config.toml
n_layer = 8
d_model = 576
n_head = 9
n_kv_head = 1
head_dim = 64
d_mlp = 2304
vocab_size = 19667
activation = "swiglu"
norm = "rmsnorm"
norm_place = "pre"
norm_eps = 1e-05
positions = "rope"
rope_base = 3670.0
rope_fraction = 1.0
qk_norm = true
attn_scale = 0.125
bias = "none"
tie_embeddings = false
parallel_block = false
init = "uniform"
init_std_qkv = 0.0253
init_std_o = 0.0
init_std_up = 0.0253
init_std_down = 0.0
optimizer = "adamw"
lr = 0.00114
beta1 = 0.95
beta2 = 0.99
weight_decay = 0.14
lr_head = 0.00651
warmup_steps = 215
schedule = "wsd"
decay_fraction = 0.67
decay_shape = "pow"
final_lr_fraction = 0.0
batch_tokens = [131072, 262144, 393216]
seq_len = 512
doc_mask = true
train_tokens = 1843000000
steps = 7809
dataset = "wikipedia_en"
MLP neurons of a small language model. Each row is named by its layer, matrix (gate and up: input weights) and neuron, and shows model dimensions 0-255. Each number is 500 + 50 x the weight over its row's rms, rounded and kept within 0 to 999. Numbers have three digits each. A neuron's up and down rows have the sign that makes its largest values positive.
Before each neuron's rows, "fires on" lists the tokens most often at its 100 highest values on Wikipedia text that the model never trained on; "fires after" lists the tokens most often just before its 100 highest values on Wikipedia text that the model never trained on.

fires on: " |", " and", " such"
fires after: " 0", " —", " 1", " 2"
L3.gate113:581471527471449542435490520521456545578464504520456524537564420510615583533532507623485527585479598467415459450483503514606491533421587464462524545442412515469583581650463417439534498388524507474511553565485518489481475447570459532477483502446507572458461557514526455478477421462472489542407512521447518537475508498441443540558455498544465479601570548514444491484463466576429516615496506518438444517506411512442504549556480568579604492478510525449563528443548476520491505488537544524565471433468549457504580465454495403532439442476492539404399476535613542494573579488613487497513508495493399530495480542467475524443464552530472557510565502565451554532385449543510488521501526611580535556509504480473490482471511552503626545488441392559565524567569552549461528531612575
L3.up113:500452473534558519473493436367457557512408552499559585560534427605467529478486533464484392464531415583479505552511456508528525586491395594534421632464479510494554459499431476465473564479464446478523485425538516465515460510442489504564487544511449458521465530525444458547550441503472478551436502542494522496613459457519449368524483516437450507452499506432530400451480459553461487482537544513534500532473447487584489478495446508545412531514454468491511463493520493567446478513583463441515501554412476539561489494566507425465448412544570498507692529483494452526610485501538522529532421475517591570483525396520493542510450496492564493490470581532569456407520496372529442588502499390459541482449440487496572583432438471496508502415493477547484441400446492571487522600503499

fires on: " |"
fires after: " 0", " ", " 1", " League", " —"
L3.gate1726:525434421529566491498486511535386512416482514473586426478439500558453504494511429522489531476512518483531470536445560546544361416503496509551491444574509620454509485469483509556500574472571542490433455465532516485510467545556463525399545488569575515420468453524620477497487487409535438481429584502539522497507481512570535536497543532444565396492498491479472427478520418553553493521499547514475408487581466479434514471605440475514572516451564507487510533465505438467578509569480497567523464596546505579550559537570517499484466510388454445448422500498497603448473427527441545489483410463407605477454526484508522577513497499475470579479541482507488474462478550527470397541415508496601411506523421512538461633530520518471559543367496535506534563574442556523524574486536463
L3.up1726:415499583521542517456567481505571498537474548588477515522536429459489491540535607467462467458497477456478475548472591528540529487426568492440431565529504539459538549455551529439434516532549450489581493508534453511604447543461569429448491539527509466542454534540409413498481391505380545440467485398445624538528504498492572547586511487477544481532581489528567447483514448474498514504501453429525474416496513399545562472473542492488504433512456495522493419478413466400520502466484548457447540395445570520534612357508519549443573528450526531505532490471501572409612550538467526536448435511553465492440507383519468495546572447479545565539488579472527468483516494442410433480531442528555466540479518482517487537478541460479546469466488474453504442544401572443402519468504525

fires on: " |", " Al", " well", " Art", "Al"
fires after: " ", " Turnout", " hold", " in", " as", " votes"
L3.gate1590:477426452464545531548479496633510517519464571471495585507446468456474502579500543509452556459450544346456438514530462507517472520417564511461576490474533486554537557499539398462439504587487485453496469438475492478481500512568516479565582530528436505497562524545518445513512512527467453528495498496520513467538520565404550490475492504517590514527446487448613456534443471481412459485543529570504522465452492501514512502540467476531435401565514521492451479539520472509521461505537525499569540527466532533464581461522444510539521387432552585497505454530564616433423564538516507499446476473595441510489545461462475570519516557425424421461557488485497501509514489479466443533477525440512530439424591482478529572403418442416433517397509494509534471548555530561520563457492492
L3.up1590:501480477603569453457446376448500450508521529511551523487511536480497462460441487502530621561504546489499480533576553466530510538533470434491450511539503510507449518403390507544631436553498439581545558536430491501519464570489464516577495567578464462527549494478554448550472481427423507534414469572567477441475523513503528523510409557441562480422430514469537542447544468457531450473393529478509413491555573517394451524422526499531472454495539567468449496485518592558359609441629470454446435518517485505452376519389555529577524584534517483544510522558503493404500481518438413459437490457504487565533427546516466476549453455485538573506479541582548491423527464535490497511459541458467489547514381501497622583516511445448536477531488516543447530501546524504470416484408468

fires on: "\n", "p"
fires after: "\n"
L3.gate48:488565444492516540473556537467503509480518438537504496526542458495557488540535514515536490528533507474540513396592494481531408493524550496462473465531560482504422445528351521399482527555535481582535599517429488555444595538529506536508597439383393558468473606518415568547521458413425501422427502551471454464483530510459572515563490418522569579506484570428556477540466420521477530483531423464475520503484455555442521502498520518425475453492527515495442524501468531480446476616497493445540481524469525571516646487591513492515511537513479441428543529549565576512481474527375462515510417452508545568495507503499543472553493521462544551489563500603512500458454496477520527534520401471517514596455498457479484573499513525462501571445495477543526473528377566510478646429517485
L3.up48:465480480483405512506501517525588454523443436519491496466446529484543506456453519530497509413541544589518473587550484451474456478510480457443500507479512466509522553443449543493495484449573498466455417402513502602565471532481448499482436566565508448471443509511449350547598581565514507522506498519542543556400521440546467525544473438481544480597478507566470498519501498567571568499571512453498557495449487466451485445515465485441466509572578475520502542588412463415514470599572513584510531525476477467493475464527577429447558467519474561476439575420514593473550551437531587476460502484415500501473568464472488527547492489541554499417541426574496469465471463447432538525585578462457539489526405465430497490606451508480457553541649549464424441597470443524495484597435447

fires on: " |", "p"
fires after: " ", " |", " ±%", " hold"
L3.gate1268:497479524548481455389416519480428481568480504519536490469536393467470608522518472532430532488497465520495539453493459556574504399481584497457546482541535542433509462434497476437471543512579428467540564452524582519467497390449487460589354530497411491528455643509526490491545410461535492441550474435458559485554542409472487464459504486556574524448478443451576506523520370433480418469524452471539519561487629526474458433578500497456584441377467535570491556380502511397521486590530487467560527443518481433454504585442499498466469507494527524468459515505563543492509415422526489532447518483543441532445508581492463536480483458444525482567533539525539536522552500576483548459512386531479487553524428423469450537464463556574512531428495497546495626486579495538416524497509604
L3.up1268:534480610603466532405453502458508486370466426460534498422428522494476498441526568506415536480390521521591428518463410470504519513540537518461595518569499631538498475474453502409509497440484553497546415480526557509473595519590512470542433556522609451519557504532420513441552428486448452549510462507480568502503488489509430494460500530491566536517493496517539457461447453549542536469510517504409445494523456491603512417482551466497578462471421463639480402570506519491492507482530409474498409442497493596440489411403529482457474539488429521486503429504603432504510494487528523499498571580458479530445523455409460481512475535511496508570542531507498535496489545515459543465495473501542536495516481502547425492528548483533529441484481536487515521476513503498491499436480636

fires on: " |", "-A"
fires after: " 0", "-", " W", " N"
L3.gate568:541529523560476472481542495552479531487540451479566415590424493407513604588490506455494405463532521506425561460520451556574467483539448474513489493463429536458509555476404508478483474494511463531495571557551557611474461451534564484564482601571521517475571606531489478506552515455579578459536469409535491509443463501513478465511514520546468557534626499450541527554499489515590536569468482492567547531587464512462496517497433519472507447400526514581530564373544449583483410616501563563485480467543494456493570488519570498553415517429487537544546497498636475454489609414415528540612507466547468530446521589508492538407531491469496487502580617481450531435501507478449498516487423536466555512513483464554519522577517472529433492482431456545571564494542497585443424498498580
L3.up568:463593416533473477399467412462534521514471461478497469492525457511438506568538491475544552499419518436506408441575544443553512449562533480558472568466562499538521561458451489473470606505501437493519611448491473596588466419443508463503482591478552516559634535534452438485473435516554461550522462542475400437512485468415537522491567473446471517423494547483436471481544501411520453451582491513463515487553476501451564533543494400392488484586470408533509466455438505454613491495476519395501531463567520446461383667615551481478521461601495537610460590486501390500460500521476531546439481490560536498458480426536533533507472519349495565544569617587509528428486567496436534458352486509448471454535536468561434507424537508462516501468520512490471482484464409407439445539437522

fires on: "\n", "-", "l"
fires after: "\n"
L3.gate1810:533514457599493501463513542416513460513478478539476459551525453541553472458476562477479558540548544480443453475496589470496443496466537483513446420509526528518424493494482505502502476507536540483485515490393508531405519642510544516431512440399408532520506525604434392499496517457468486556496543488578392440465442549404529566590483452508463549440518521526473557592514532540489469463497439484523544458460575449500549409513493620465508453479486562477526553489537469466458484539420526460577471538441484549548617447461516439623570519502480499493599574485591506540417516504525486487497464445564574484502529493524492553496405587487502399405458442492464469515426473370439498415512463468509500444488493434513580513539488503400541539518558544539548463515510527517498505462552612
L3.up1810:509481539532468465492574479516357520423512427551512520500491482471480485584456488556374514523585600502505437462437487474516530470473578527460434403630503531445471475495472524450497408490421520345451495446473527387520576476583450527467565440493497594475431502545402461445516616451496561531458523403517485514557512519461400493528516434528463517468465532449587583453451400475504452491585471520422499453510417538456488523549523553557506596531553385470494535438536547556447490620468491495534500508416488540561453556432514570484420558483624506481439535482477390526562559561555524494395494449548473588532446431568506467538423593530522438519607569514519412512483530398466457461427446359531509471486497460463559480537576603416535545483522531479499502425627531521463524503447562

fires on: "\n", ":", " 3:"
fires after: " |"
L3.gate1179:442582513448478499467474554540478569451490564593438407437534503462526506474377497510511481523426500518502477468560527443464475434547554394573526581596514491564544519485552461448531537495529459441562500500503557492458463552418615507481541480451411532559563495558443515458498459514481588400453419433549587490458516451423476571469521518501494512556500527505484422555605540592471434509567490491529499477452445498464595514513477596482534526496455514509536365401477483413537507611505589498482469451461546473499540605507529478578357511583505466490526516455557501465492486476481442585504452415477512437538527596454516466534447400548401505564475533428477437499525501479434534403436482520449506507472495465516531534553494462487472503469422505472527523623501613494493451560535438
L3.up1179:494399433511427465541641446585561517334535484436503453459508518467673554586484566509507464516504537485526533507588467486422497517429378468441505539534511373494530435539395570526438453580552449452417526477663504509528466498471474525504419438552581511452528540542554502488482447443532505460520530496516450494484485460475526518570476487532520452492448563502509473393524468522544478560482453520454449498333558477367518512504471482491526533455458498504466437541511538595545498379604579553462576448540430533498458476530507500465474508525566530421486462477536491521534498500471430505529545510474456502472516585450521467506498534540516421491512575434421538492473496517534616487498532560560509416553553521531526460450551462499435510511449506492511549540595487491482471587481440